config = dict(
    num_hidden_layers=9,
    hidden_size=256,
    num_attention_heads=8,
    num_key_value_heads=4,
    head_dim=32,
    intermediate_size=704,
    vocab_size=1558,
    hidden_act='swiglu',
    norm='rmsnorm',
    norm_place='pre',
    norm_eps=1e-05,
    positions='rope',
    rope_theta=10000.0,
    rope_fraction=1.0,
    qk_norm=False,
    attn_scale=0.177,
    bias='none',
    tie_word_embeddings=False,
    parallel_block=False,
    init='orth',
    init_std_qkv=0.0312,
    init_std_o=0.00736,
    init_std_up=0.0312,
    init_std_down=0.00736,
    optimizer='muon_variant',
    learning_rate=0.00708,
    lr_mult_down=2.0,
    beta1=0.95,
    lr_head=0.00438,
    max_grad_norm=0.5,
    warmup_steps=200,
    schedule='wsd',
    decay_fraction=1.0,
    decay_shape='sqrt',
    final_lr_fraction=0.1,
    batch_tokens=32768,
    max_seq_len=256,
    doc_mask=True,
    train_tokens=269200000,
    max_steps=8216,
    dataset='wikipedia_en',
)
MLP neurons of a small language model. Each row is named by its layer, matrix (gate and up: input weights) and neuron, and shows model dimensions 16-207. Each number is 128 + 32 x the weight over its row's rms, rounded and kept within 0 to 255. Numbers have three digits each. A neuron's up and down rows have the sign that makes its largest values positive.
After each neuron's rows, "fires after" lists the tokens most often just before its 100 highest values on Wikipedia text that the model never trained on.

L4.gate224:144120103109137108133141090105111106153153096121172235064100142113160170092128143088153138129186121170142172169134113107107165180123112158090144067120053116173112131131110131121110183154124143101135104119088196138096076193131116103126160124158165114133112108217121125159114180135088099087131099196154185097182146132094182135105124119165183183126095139178113093110137178128104116120126144227132098123157096105077134140110130088100100118151185177135141138092091186088157112104140112119149066149126086095106135140149112151135141081127133152145156121034158166182105130145118148127
L4.up224:163133097112172144173136125135089148103175082112200132141135106134135149118139136139087123096215114142126107186172113141124162087124127174125111135153078155133164100175092126143129092160118096192083104091107173128114138174101118149134117096107162102174136126177181123158088109160104153132133113169142146118166063141104168086114132114099173122110088075106119116154167108152171119144096154101045146136124100121109131161173157063105215100159161255178166134141133195094159166074092147093130139147145129210124142207135064172118130142130127181123140090159150177133120155154176159166
fires after: "m", "ill", "a", "g", " G", "b"

L4.gate434:172156145130107152128073103114135134152154171187155167152180110108092205128139148148121158190121135141135167148112124170167144125089122130144150131190150174096064151225148177151101146123058188135062147120157105122141079174072116102077103111168166161103131173149156095173078140101170108158110162118153128165077166131124152053102032090085180108094149096110177149121143097090132138163068146124122141121122135081074134102157145123125157147144143121153111148107069130133192128126100092083121096163123160145117095113123176089150127085100126122143156109126149199140117150142131117064
L4.up434:063132110074170183157141166111074139127071132173134153132171119122068165133097108086137074206149167110141123080104152141136193148165133063152096062149092143140102144158181126119093105078090107143104099132150104103188119173108102198188108080145158124082116156138112122133143140093146105166112159122178151126083155173155093153138133159131126088088124169075112140164139147067131172128096141095190114099209130119138146078137141078148112163156119152130080119103132179098163177138094118139211081096189146123136153088108082112086143096147148118113120106127099154131127114128175156074
fires after: " cons", " c", " g", "v", "ug", " dis"

L6.gate460:124091158172124122138164108142122092095144078079123114169104099142147134131130188131145094134102131091147167105115146130165154142137135130137144092170116081124153162077161157071186164135096109164074126125083158071133117170128130127133142105067106114174127136156104105080102151163136145100154143176150112146192135101169125164120096100124121129139145098171188181112076108186130151074125125153161183143156119103080189143174075111160144142130151192131148072174130138156091146133107101160163061075113137144154160097153165135148103131133124153113105113105165115175113088096129101133
L6.up460:146126123141104097109123191128101075103144121123176156088159104056171066109131086156112106079128104086163142119148116077124186066145116145142146096121098065177139152121170088162119118157147075108052127111103108145093153108161139158072143096113110151117156138120166152087155141073099115154107089115160151175089118097103146094113093153079125107150164123066133194144133109124089132076131087109102171137142143130196131126108145065110107128089165186184085135124147054137113127124133072122129102131205117097091153112127102093152160107112080163140164109150109178111165143181150169140
fires after: " |", " 200", " 199", " 194", " l"

L4.gate442:145111147067142159106145190143188161115169107176128132091141124158092156111125094122166129140139107201108106084137091145128142168180175135211151139101084120138051105165129156143117133085118181087065130136172103130064065110107146111133175076101097131159105127063151095088089139096111104140119068111095096139154110154124079135101125132149100142126125130156106164078117132154098104154106143168131129151140197147103151115148107133173179113157144131106167119122105131108191121112096126106139025146090121083173126148138098109068127180106157133064123167153137073145136150110116152144
L4.up442:140080131159105133152182153136108164163150055155157171107099158176125137092065129125081132158170109192122142112089092164125112105129133127104156139159065109144109132130116131180110109166212117142067099105150129129173122102072082145107111123110174158132085100152101089088137115098188134125121117149148144167088109106189097140157196097184148154119136132108159122182142027068119179094152130119163144121109152042112168135114111134120146114151147112119130129136148180074138130110151155106107175119167148132130166159107133148136104087143125136050107067153147046159101107117103101119
fires after: ",", " th", "th", " Th", "ae"

L4.gate26:156111140127111065085145131146139120125102055143115153150092116096102106116139122134214088136170086088180118126099095077132142147106140159182149052133115103115068133163144126107095099134107116110080174116092129099083103082134117073107077125083187050128128128130013141141126123113097141133116182136159126103139104169074149072102090107061111140126132095059178164140129146117136111149093149104101133115148136114051180146124114095135071110117168156089139105098089076154168096100163121171122075082146075073139132143147097190101133106123061057110101165115094156117110141091149076166
L4.up26:127095157142139128080115142125069082163141103157162108112155136162155142132077126047168142113114111153114148156160139173142131054099087055150151112134062158063147116182197133123103166088117086121110177163140092133142103189070095177142102085218148118162095150103088139164132111173213116145131123104117115130156128105117074110130151092116131117161142130040167158084151098088138135134182170160126109127158132157133123138113111161127147163113193114146141163167138163080080070090196120104181109126176138130126153062085092102138092154153075124110128155138137127138198104154134129145
fires after: "m", "k", "s", "g", " be", "ru"

L6.gate197:108126140153107157141143126191113091102095109131108162107125125104189087177130164103153106112111126129079092144080138116113078144163225085113159136107100159094136147117057084117109145109126141114122119061156125135118129138114137158059139105110158188137091156084087093070086118146208175129135052114134133102101122125107111153171111143118129136106121110106176125087176144139157114177117135169143176139166105106112167093084128151119067173143135119168096136137106218075165128166096133162154074105148121112149072207111120172099081087137097077131082160186098130105076093181120053125
L6.up197:169121163143138171185124117148091112122135105110171100070131171068144184204153142145132183092131107169092148162140096140115129093167136083131166202144077167116145129164115134143103117078099171118128156120146146171122097115115197082097185164161132123075154209138141125138109173066186121080125092112097124092153079122166116116059157095089144142162099151165150139119079138130135085113123161152109154161159148098163145141086176135167131149134136143092157118160109072093071132133125149153122155139091114100204135163170084152136168122098116136196128133101163146085062205145121168135
fires after: " f", ".", " d", " |"

L4.gate505:138147125113076154105129136129145102102142158131099138136108166141122130125072214110057166149205149191134110120094080139083107161127174121157131176132181074157133098058112189168082118157098185123129148091171151083154144183088076128075147119145176128146131087136078101127121117123140144063223100143153076125119131109143111115150175179067111194122097132102118138141164116136157112180101107170114183183123176084201145085127137146175144140139155127189100150100098132143141163170137132142128091149126120142123085137139101165136172104043136145163117104152120131137106126139099154108
L4.up505:166144125120119117084116118104115110112112104094112062065159099129105181108146082140131174094173136156149126101144165149121120198052086140075160072148118108070124138086096153122106103122119081131140149150129121122176192165158091122139205090106163130141071131128146111119111180117140101089172076137150136133129108122096109120136126155156099149119121150215124104160085122111120170104131091132140172061087154134151130107102114107128118083120145120116112087055167111112109154178120106133150084106032145138134119191043114182111154115172142144152124096138104094134148140078102066109
fires after: "v", "p", " F", "th", "pl", " Rec"

L4.gate43:107123190188131116122185147145104126111126082109141124190117181148170117098078096173145135123097158177143142085137065093066094137082113155120114128152135139102118124135117133154184085089153134159130095139100153098196145165154166096115122112122107116161094104148119152127161092119097093134087152071101137081106144175135142189119162096097148087191144134106134141089100167086131152129116072095151073136125099123154141146139162094138044111207161143110100121090126163135127157201089164075126168092179117094121170071206130118162146074147148123128127108096143178185164092095111116127
L4.up43:056124129141145129050144175124089142157153139066130099121133149096106167100135101093149114172145143121201112122195129145135119219125125143139157145127134201100125088139183093121092144133190162086137133138124074164137157153085137187176144129100097150165112134114100137106133098123162174166119126109158164123141137088150087193144158148170151129103098152139154184115051105096123102132074068109137129113076145118080168032119148151121107190144159144134101127115160142178123191116122180099086114174126098105102130122098113170120131112103162118073127130176107166203108100134105142109
fires after: " n", " N", "T", " g", " elect", "og"

L4.gate96:142113112095075116101184105111071190100185102123194142086157135150101137129097087186113134116136163095104120113072086080168135155128063119096173143158151136165129098136081188110149105196104083102093133069120135166134078124128150069146117087158147139165135050147061134143140141175122137140200150125147133124144095165065114091159143159133197147098092170126176141151086115033148108136137124186105091107072109086097121139087140124117162090141088112193143169128097100156093161147135111170125119162106144171105148065130085122113161132141147082125170079129179116131093106191143077133
L4.up96:136068153084106194070101111113179122137094153149189140099196127130110158140137048145093108154096141111142117116150183153186148152106100101141120093119245118099146129118153140137149176159106086148144087169096080158150075095102140147106126169127153121191094084146130136154095119085162121136126103097205151133149106107174082072122170101114141140185098122119111129082146174140072075155131100097155047103127093122137150071122108099131146178152107119104142139104078150138173137140118180151150111131146153193159132104146122136161149115074126125095137089199191137124162129180134169091
fires after: "r", " M", " J", " H", "i", "h"

L4.gate638:060073118088113186136134112100219159108148153177137125107187186129126040044139066088153080130140155138113137181117125135160141127130057081115139134153162106130133115167077115125114148146096099119123112150154139148185141123150108107151130135099116164168156148092133116106134113173164155157101181053081109069138137143121104165119111177111089074161114078109149148127085112129188120162085122130136205140110142083130199106177162105097107099110177153166147083168123119168152100101169156080107126084141110127101173132130169115137104098138137144097139188154124158110095114133154141115
L4.up638:161111104062119106127218164131166167090145093149079119183087152095127092077142179162141109128113172118110175180182104150117159100093144138123087129118154105095104079156117166145107146113152118097142115109153139118114103138125163175095065107123086163125117119129136113093064179093090142154187089125091085090145113121171135145125093085051115151094139129109107152143147145128105074168099104124147126106132120104124073124064158178150149105232138166123126072166149156138150105113109224138110141120129143116102155163136078193147176152152132165143127180151110115157133101135158068144
fires after: " ", " w", "otes", "il", "ac"

L4.gate215:100189118093173148190125118102142149128131125133125150111130139155143136052145126154148133215155098113074107131084108077167154127117104158127155065086142136149166108190126136081153134107132127075155100140106089134119125152150065182103154145138151095132103136124106158137135112115160163117130116117093146136091127064114136183157131119097165140143171095223108136133103112118153121116109148064105162146158108196090110077180116148145112092171149066128107109180081070115116120084129112114128150085126093094171144158162128149205097151116103113096113106153111120151157147152094090073
L4.up215:082155155073139168168179113165142155139079068150172160108170104096111092131094164174100106172154103082089143110152126133132141158111139152152138117114103110153109097130111144126146164077156139144116112102135134170135137115150169096125074147143148090135189118137125106185095101116138112145083146153113138097151116167146145167118140143084182164159176118157138093098094078086134095107156095127075147154119125208093104070111118132097177068119119071141158084158087096124139135160090113144135173099131090085129233143128145148178067194081089092035134106131173177102134155178138137140
fires after: " al", " st", " l", " wh", "l", " Bl"

L4.gate141:162114089173149179131085078100169072127131151109097117143182146120108166139120173118190098096145115142120148133185080122087132094127149073110145110142056104130124112124148183103206127117146131128123129127128147052125148167114175121139120120119107123103182112117065103139104188177155113146089180121139159124162163174070099175156107156127158102193143162145061127101161104130179165142175121155122171143173121151118094127158153192142101102135141162167084136171166147047166121142118115114148182171098125069120116115166089036088145139163147159153143119183123065169127141189127222105
L4.up141:152104076154157129124086153139193113165151144101116076147117148081175111145182160119158124179146100162148130144141155149184084099093130145109150145124065127101153066190098156112120095152069106118113117153110095178115106132129092132108080201142168098138204098109121095138114067141135135109079200107148100148147104095154170108133167185112129125150143133129097130145174087155167097118141159163189202125125109115129117152114138173121117173127131149100098184116162113096142153137130161125088129145066075092173147129073138073140113092175136144140120170128158130132117124109134096119
fires after: "ro", " bro", "oc", " tr", " Bro", " c"

L4.gate132:135191108132160160123109112120110144127133075077154127069156109104138066187147124104110123161145083182176114113119068121174080155168130182159160148141072084155125172137159108146176109148121049182142096110156148106127126185183126139153156116107186096156142098113146108142115085104138154137130081168105079216158137078149160149146168126137085116111105111153135101076078188151102134150128140218142090081128160149057123073127094105120145135138082121150114175167161129138097121145146133101133150144146193118103145087142196138114147104163209100118152113115214135170120134122108105080
L4.up132:101096122116144144164140099070095087124166133106078089143090140140138142096106119117130105064091167085093109145139111139139159143118034178112151141115116108110138118163153117110089160129145112146066149128105142145163124136143108102074136194125142115153146163144130142105135115184086126080145116126133106123126167090137094155143123187089136125111123135172182165145129068169143159139136106055136108154062111196139092101110114136106139188142163157109159078130176143089102196093154150147121124116133120121108170177134121122126204124104154132129090154098140111210132108125137140156
fires after: " d", " l", "t", "fl", "d", " "

L4.gate87:156173104078125165066104129134107119101059176093161162136125130118116161120085102179150148086110110132141160190127093110108157129135123085189167163096062152109124088135082143137072099132115076086139199134158102142098145085115156095198129116098103151146132093134124053054144085153140162133114174089164142150127165121118182164092165092147136107150146165121193080133197155117166153129157150144157147107100165107130157166074131095138104113126138205123169163085164120124168102151138125118166139122156130063175151109089137106137105127210148135120068128058106165112174107142163145111
L4.up87:116069180170142121161118124140142155145111136207171132091115127121168104159074125145141178077115110088160123106147111115094125152055134174095102137128099138191119134065197089074111117111135167167180120129153179166102116120126112173133098123149133119091155169087135063157135166204140162130116168070160098171131116155162065102107157171100155105095083111152132103105093153105129168085149130141162146109088149136128124134163125130151090142100133096102162148160140066159099142150106086076188177077027139132154156139174115118079102131167092156128167160104128213122168069100086134104
fires after: " V", " pro", " v", " up", " B"

L4.gate266:136105147124160158179188201121135100182114109133107181063168145140141195092149148140088122183129098120109128150147240157113168107101165106089162113177163135150149147120103102175111129079145135102114142112153119104194088129183082126083116164053124113163107146051127145057157100163130154158074110126149140138172143117069143111172155111136157111150181155123116148144099152167129125184111204138093162101100172136127108099121157175155131158098062088137118140123160130119141142134159164111142166116098158121133054136119116138096134136100132168109155120178147115138158160136057098099
L4.up266:159164137129079088118131126140118106137099127148112114103153139117184097189136095176117146163126110146098133177110091088106136136112106149137182119176166182088140159119096124067144144146069118143141153151172092127110105127147207178174130173116127092191092137081114151116165084188102108118129125143144172132112116108084087142133173177105157246118155116099131146114110116105112134137145114203132131117108131196107096104165146158148156092123088150059113145125075110098182097143101137142212074194120103123126076105109076158168137137157090153130134196161210127121203080138123148118
fires after: "re", " wh", "le", "h", "al", " Cl"

L4.gate89:087175171071157187088136097088169175145125133098121118109151145150175176139131091094167153145151155132141049158169151104121146152100107127138113106113115143164166176130084120119093113154127143115138094083187118179105100119110138062122103186172162169122129076124095132113133160132137169122126135130163111101143193205166141133115115166139176128108128172160200139066134111104169128143119123097108156165100170122143095145105151127171113102172120139111130105095224103149129194127108120151107150195105169131073151129118161133107137156082113128155126146067143142159059203138070096135
L4.up89:095125151101086135087126096067122133118140117098087133158163124170171143183093144119143170133098135125165084143104099109094174157127087099180149119110095152102143154128151156157126104160206141119139117073173114103123169060093118089133106126175166154127154092124103146110121102157160111120121081134145166129162164170102127124111192129093122116099108129159150145078114143114132116155132132156156149219096206072122111143101125124133145140153138140221164102096201115176133189193147096190188145124111168162060169142102160152098126136109099114160159110134141116146119156150079141125
fires after: " H", " Y", " I", " K"

L6.gate272:129113108069144117106154083101114151123139123126131155133118168121115137148150139070140105142116232067150091180128166155106121094111069131094161104094121092153099075107112143195139109104165127080090136127143189141139140085157070086098185107104102114114147117077167025128105144125144098122115151136083135163072087117066098114123116164115131145072169140138149149073095148197108127115151168127133114103137127140153162088149104189114157103124133143152163113153192153190128146129140176120139171132154173057169098129125178116145143157092152173090150103126135139160061192173137106096
L6.up272:090120147131156148087156156117148089069178141077132074093161084096136127110124115154130101054146133098163071109153137124168084139088113158132094065158108106105129071112111152098175079107129104103141147046089134104182109098150104143161129133110201151106140083126124075155115193110139147169157078122153071130068145092116166133137111119113191149149091125114082027132097200110091100138139101116117126098114140104111121144118082171097169139125132113122140093180128127154146146145163081094209144166116130145147118174084119121130057139097142109129149031163152164172103157150123121065
fires after: " ad", "ab", "y", " Ad", "ff", "th"

L4.gate544:122114067093161118150051119129175120126143131102121088077057104119091121201141077135132126071167203092086135096172174144104148161135149148194155127097136164113116137110156139127097093159137147164140131156135173160134092176098187122146152144146122105134174115137134133082070112164161106151111108080158138119116111137097124116174147169098154187148122108127200115160189131122125150105093170147096116153140199101099137118099073171074089100088095114072145132091126102169095130129133172123089084115132096094065090117101165121075104067104134128096173089132173114182152108101080145094
L4.up544:185106094131165059141146153159108175131117093098093101084120111168111144067116086192128134093139159133115168126104130150073202157115112130131157137135149096132091103139153123122098097082067124127122078099172139116202149175132172133137143119121158086123179156114079110068073135154145071087141119194116173176126112116150150112158136147092148158152107141095137165161168078106177167091102042184123121134143137089114120133119166104139109102115132159133126129101095121131098154125131161140091191167085137087163171103060158143116057127098110172119106131180133161132146110183177184103
fires after: "ou", "e", " pe", " Pe", " s", "o"

L4.gate574:114156086166188125120097156146138148166145145095079156165107107153129125156125158115102148131141102155168136166163132092128159084124084145196196140108118181148122144127108104173119057135122178144062135166110051112072110111140159130082146091141176153106116120138094071163098128111134112118113159132159144172142079152100097111082118173121091166188103143155157157150129138077159145096155077163104146150130133111161139158171136134121144176148132100123142130098112082103084147168065183078069111171111116113131133127092108120145125112158143106231105146090087126178078143163137114118
L4.up574:140103144179092076078160076101144160091108140134138160108079102164084090096114082158099101148167124175147119085094173166123181052117178133151176071118128117190162134095112081120163131160122123071125127182167099122087101119154185152120146102165123143103116157109120134102100140100090103103151160145108112047150108090113088127149086161075124147096148165181162115129121126138129153153136137174163181100168166102126123194065114150088180134131099064165113133084190124096113193126054084083149106115164125125141115204108121141138175106160127115179119096134127161129064089132156164084
fires after: " h", " cons", " s", " S", "a"

L4.gate608:107111109136136145148105119184130116086102121129183177087106139141148153133130143131136135172152089085173132113174101078130096122119129158117156129150132156130124124104157116167136129169139215065119126098160047150142174116164105186104108163164125210108182088074101129113133153136174119072106176219169106128125137122105123132135088108096139081104120157196095100165114189144088097201117115116116118154119085165105165070065180133146086146098110120140087116102101062101140103132115139067087084066139128172140113123145109101160143164149141119131131109109111110132110104164131115172
L4.up608:170162113149119080152126082053154079091105211109157117125103125154178138134108151112115125148133089142118100155145139060154077138144124129171124093154112093122132129166104147138123120137166161065135066143166113097112173147170082121139126148127102155138104115155108179053152073093162114100105101189135110152068129147122117148146079159097154124125088075121121144110139119132059143111157125116059124143125182161141190170105174117130087131174127138166097194069089139159124061128080095113180149111116117159158112126198125135128134146163138165084110151139152161198118139116072077094
fires after: " S", " s", " V", " P", " c", " ar"

L4.gate187:100157118147136080147139190137151181073123076156176091148117100100091164080106150087150141117108103114126099173171138087141174100131140133096153132175100164170170129128156081162175169154078164100074186170225157182099127144136105115141090127190118105159149147132099149125176138075150168139099156113129191133106169100140134092150090084117114168097115126122116139097097101080136181166095141214185130160117102116188091110134116129142103114126135140123134094056107106160100095088078151150179116150113148072161109095161126160143044088142113157144112124124152077129105152123096104078
L4.up187:188119151138157168111108149129151144176155138138084123148134142176135112179207143108155140149171131111140161105143144135056126129114106168134077090133141097070107124176137119134159123127191130140134117095101134126117094114106114169144097120137100141112147113145105075142118180172245114123146126163144136075138127070131209109147132142152104130062152156106102198107162147170128114144085091064148109084141188132100169169116142151138125146173156118082149140108130133139139138195132158074108161110239104145102135114079123092173107162169144098157126109144063130122131134115158146116
fires after: " s", "|", " sy", " |", " an", "l"

L6.gate250:085102109114150165111140147132122092072132169127081123099172199151090154123155081146133138172118124110128079122123126120107155152136134123137120175114127127133157133097095115140114115084140178144055136204117069129131132113122179169100130150125133117047116127140150163164125142112130186127018092114129172080144186071152156128127118147150129088082169121097085207111189115135143142128104085118101097139148112199141019131147100068097129176136109142173113103093133144158078101081110169182092140113070171130141079111099108093130098099105135126092190118124146084124134191192075140148
L6.up250:116152087111188126110114125090107092097160198146092116109183117130156117202113109126094110074147126165079151124094124178132148101102123123110148170105116099126031145160124119144114087166110207076110150138159104069115133156087164137071101168198134114153131155086125151091056098127158199148185122124089141137139151130126158068117095079155106098098109131140098117149137074077067180166112115151141137185105179122117079150134075107077157111161134115093146172107198124063108132121093137140159099140153156166117152143120163160209090087117130203168130124109176122098073136138142129100
fires after: " r", " Re", " R", "ir", " suc", "al"

L4.gate209:139106141116130115132096101185125178110105129109094144096099120142155184147117129096152113118128152135110100114164090069114142131143119084141114140138160114120133166127163078120114090080071094125102148189180164151087131164083090011127159146131143117121146132132139116122172147142164184085073106133147113082168131121116146113098129087102116159097148128151134050156105147133182116100130170132088152151101154095094135113130139116091054176046158194143190112145088125092102061085111105181093147158152150156143099111185117194101118139138113111096098090109111183122133133162097129116
L4.up209:195202135116143104096146143120144125142145160123064185068212116099143161165097142110118128123106140119089165133082136140136099180106123158070119213157072093113145154155143157120122111049137188093123132148143143132137115137116172109138084110130142111157105164131164135122100140112145133153112119142123079151160138080126107141097076076142102180162170192132108103061129127085129161112114106097155189131101145107094088123112140118155086133131138158147137138209089154105123138096131111173125141172054066101087113085143108153057101108115166119096169184142092118182129120104110187107
fires after: "us", " B", " p", " b", " pro", " pr"

L4.gate32:127119151144151168178117135126145115181202110139187117097090151133159118042100208113065190107185172067121144132145073179120159157162114133149094141116182089164094088131127126088074169068122098087118099160113117105072119152156124129172107113156123152140106120162162150078143067144099194123121133065124119160113092087130084128163097124113094107090104130114128171138115117107163120107125170140150129254101128113092160192115110093138136128112097055166113083130125209187149141136135118161178170119081139052180096165172112113111147127158075124106079186136144111153153122121075128171
L4.up32:099160103156138136144189149124100099092130130182182133156176129157088145123123126120177123173162133141154166105129122137079161150197156129124186181142145085109123149134191164165146195138160122149096146113082126138098074159088109123109166162150138111162123084046116150145128123147131110119106138098145134147130123090175155149116165145205145107136113112192116184149134170205127074182155139211109129139159133181095107091150171189086109063169133097149138114130164197166186158152094177161101087104135132093052177163139108148101104144053120100115119088068127126149150128150161164135
fires after: ",", " m", "es", "ex", "ouse", "w"

L6.gate569:092100013162110104107183174116050122089162144102100112162053139130075180122133161123151147103150165154126135141117140067121089106122172124154144157150166114118111085137133111201182145139076148123137207133148167128092092126106121136160121120125106139166106147091150101144164125114135157108140181096083142154170174159144078111117144110160124066148138067123095158115097061181102114141144140118105178094093146106100125140125125166145158180104168088084131139130093153130128100138053199145109167161174125097120081092142168168105143098120155130151115144082091130105109150134120157202
L6.up569:122087103195158079089191108157078131106131203074124141147137152146163149101073072092139132146100077105170123164137116100129122135148133137088149128179154169074149161110143108134101162172104094103166123134157104172159098136135173105120099091118127163111162204079112085108105087111073152096146072111116094070085148104151151174113117093185126132146105032134129104122107147121120159098135069072114150162104203088117138182102137133140108154143155180151123125076150056173089047074091117178070106136129143132114105151178158146111137164121188085121193076125119174139147169154144150146
fires after: "\n", " n", " N", "|---|---", " T"

L4.gate392:101124100115066154077105043146149106123139110128134157091110141091067132136133100115153125136114096094122167082064087144140113130144055123118140121150095138126138147089141164096120080156082120134093143164123140125105106148143184150112140087124098123116116125188155114150138091164170151107174149164154088195187163071123118085206200137113169146119109142118167176120089104108132083129126156142152150159180117070134148091118114131115149139129107194144198141141163049152119156160159124079113049104106114152084150077120072165140124168168111174057136212108187145105163127164178169194
L4.up392:131129142143125123166129114131183169110115130112097159128114139108137113120084141146119139180178140188099095141130134108180088117082129118095092131105139153098126164089152132144102127122117189067117151110132119095121129115181115158119069125169142126144199104088072122052095123111138088122147126180178137127116091117097111115105150153116139106073100057139169111109117188144161133104143065081181082124097141136131133127096134172112090170208070133143134135103152078105119154109123141182090107139088115144155105129119145123087133098154095155165088131136142147070071156094135068165
fires after: " V", "v", " M", " v", " sp"

L4.gate114:119122123201135161093087156123088149117151156094172089165075070135141147127193128143127104088095153087088142094157091151164146134110158170104144118132137099091136104134122099131160121153093134144169135140218143126108175070128182128184160145154136095119136047179084114101125151140121185088125056173101122164134085116123116106145156103155172131142112149149124133169176059153153099124092127160147104164104144067094162181128088148169136121132143096137118140120111123122138109121173108174158129154120138126076152105140110174092204139097089114111127122110159097088131130164111141189
L4.up114:127073137150131153098141093178134111123100129121168130164114129155093173126162128105102082116124130105070104136119072136122162147121139094174129113131095157062131143171186104101147164152150096069163103175167129135111116117151142170135130123148095163134192124132133121086169091152080159083145137142101137115158114067123126145131107120153105144046154088131204141134225170120169181166127169141170108078193098090119182168158155148173115121117173067187121128071137141082100114136184179180120081109072158151141066131109108102123174132162109159202120099092146111070154131117065084109
fires after: "\n", "|---|---|---|---", "y", "em", "|---|---", "W"

L4.gate612:137081141115181156113141163151138126110156100077151153097060117104109161095091123105156123146137129143094174111104124174168142125070090132123146152120180150166144136124138152118131058141121092117138104100155169115144103133119197162191118153102111184116086124160106117103158142117141134091171134119161061154193151188135103120174154100210138148087125113107193165116123075106111118111104168064116123132106149120167173180097082078132167070109128157162155141121092122111117134163151171162160150135196174141091111175171134118160183022167160143168189119153174120086154075158148053106
L4.up612:153143143079173137204124181162053100175083086179120114165100128135122159134138099143169147105114098167156149161122199156123167144096142150116129097158171137138135156146142100139093135165118116128116157113133126180160119228148130103119098078119123158121120133097112187081167164171166076141149156150168097078145127124125114103156117082116109141110136144167189092096112135120145084128074159135173080132164156109122152107161184101182130118158065135151140120081117135082157118119140146178128163134139136131071131182105152141153159141139123110196112129161144129139081060146155158100
fires after: " st", "en", "o", "c", "ad", "–"

L4.gate593:120118074138117161061107103035139127151089109055138125139053098087094134155060087132119147188112135113123047103134172136145163167145117134100165157108113080173155125132123103153115083114161144147104133143100113148151136112149120045107167138161169090156046141159137130106141072096177165185107143180117102135143185155163078090080140125162084115108077174102160148152133130151145146151149163117174103105110098125114134091138157136105159139136117117049066138184095138118124099137146161129111166082199147120155134111115158167087145152130159102124126163168134085159158081150170128155
L4.up593:175079133127099118113114174174097155127122102144112158107090131132129124117095155162135117104162116062127173160085125156113144145171075143117162081060158092179116176167087155060128178126179159130153127069227100096131127124113105104087126191137131128140061148198102124146110123092142126139063121134091163154140123178112111108185161131093127144134163106133127156083091190164167091069127118108171121115143111129134124175098099163149122125165136070158132165155065090134112182098146104117162154113102186141097099121103133158085127157116143085108165177132166125155085120143066181076
fires after: " al", " d", " l", " N", " h", "al"

L4.gate496:106136127126113145083201106085131097145136121121178114088155010116138077203136142146109125136095096130173114139071120076124116094128171027126135144176111082104127136143105165131158136167151135128089141138114093099125186119117151145102060140141208114141137115153118139161134156123130195093125164189110152132140060145077162175157172133077117182141140187114116148166118098106132132046085136104181101122100118102112142166109074187138093085071177138058149177166107126131070082122104106122105131101151158121086126148091142120112116117104148107164151130088034173131097178138083147173
L4.up496:076157174052141149125179075094135198123089121106203107094099154100076104098138070153093111095183113117115165130095089113116090144140092140067069152092110130131107204140156152150145097161097152135116140151131152122061110215142149145128194128121130187077162118103125142173077170106144085166099118116164162147133108136159093132088174153135121069145094047103160135153068130149140129146162069095128125111204128098148090144058172110081135159098083160148093059158120138139116139157118173099084131150131141123144126143160146177130156134137163136111176132129155132154110130142149141141
fires after: " 1", " J", " 2", " 3", " 5"

L4.gate493:125111147153147134168165116169094130081095129125162097095110234160132120141131114159141110154095130126134101154106116119151141157113112106159108102161082075120169109099152156127125127168155123147127140127116111115148119152080137077133176122202142094170087126121057099188157133154148108139080143078090138099077164150188161129117175133109132161091091121093130158116158141087071073093146174113125134134095089115147123103137136174076109127160152188143098045207175073141191192140115151141155077110106169143160127144132156163098113100136135142165139198129177068164140182127148130104
L4.up493:102117104118200055070163167153133111126098153051117145149090124091182142187123088186111129173094168101184118072158123134071116095096142096089078098166106206132117144125094200090118089111125135133115083141177170129122157122101124180092128118118069146126117145080106087084164139133162123130157157193120107136092116166126164149125129181130133158130085109125112118158143147143141154085162140136123143142116132102127131207084067140140121112083101114120142157149154167106102123107174153158127144144172108120109161110124150142154173128058071131109132113181098142072181164073119123152
fires after: " Y", " N", " I", " long"

L6.gate8:120110096122183133128154091075143170141127144094092114062127150114091112088118139164114044097125120074131182152149152114170119155059158167101092126131160140158133144129084195101115141065122152109087167119100146166107092109154109146214116107144119141137073102149140145088135181149138129130047152151141130099115144195162088146136149112191132177148089076101137089095096119160135100131114126171116132123092074166188154111096118130110093100109185087168117105172129140207156089125108147168124084097109085167117086131087115069068145110129129081133156128117124161128185150140083192184
L6.up8:084147132111100142147120106156140112135157107172071159151168117088110181135094170116105182165099074117163094129129152152134125129208120097109095097148094172084095074023157134139115105122053097129082099089103169164117134163149156167093093132062076161099122152084124152151102191108110151171118139116100129152118109174130139165110123134121165115171132104124107126166175110108128114031104136119129097030117120198084136075170150183092145152166170156114138095167119163146103131119152108141114147143122075155162088053179071160153156185146147129119165176163145128123123077156115152104
fires after: "ad", " per", "for", "c", "er", "or"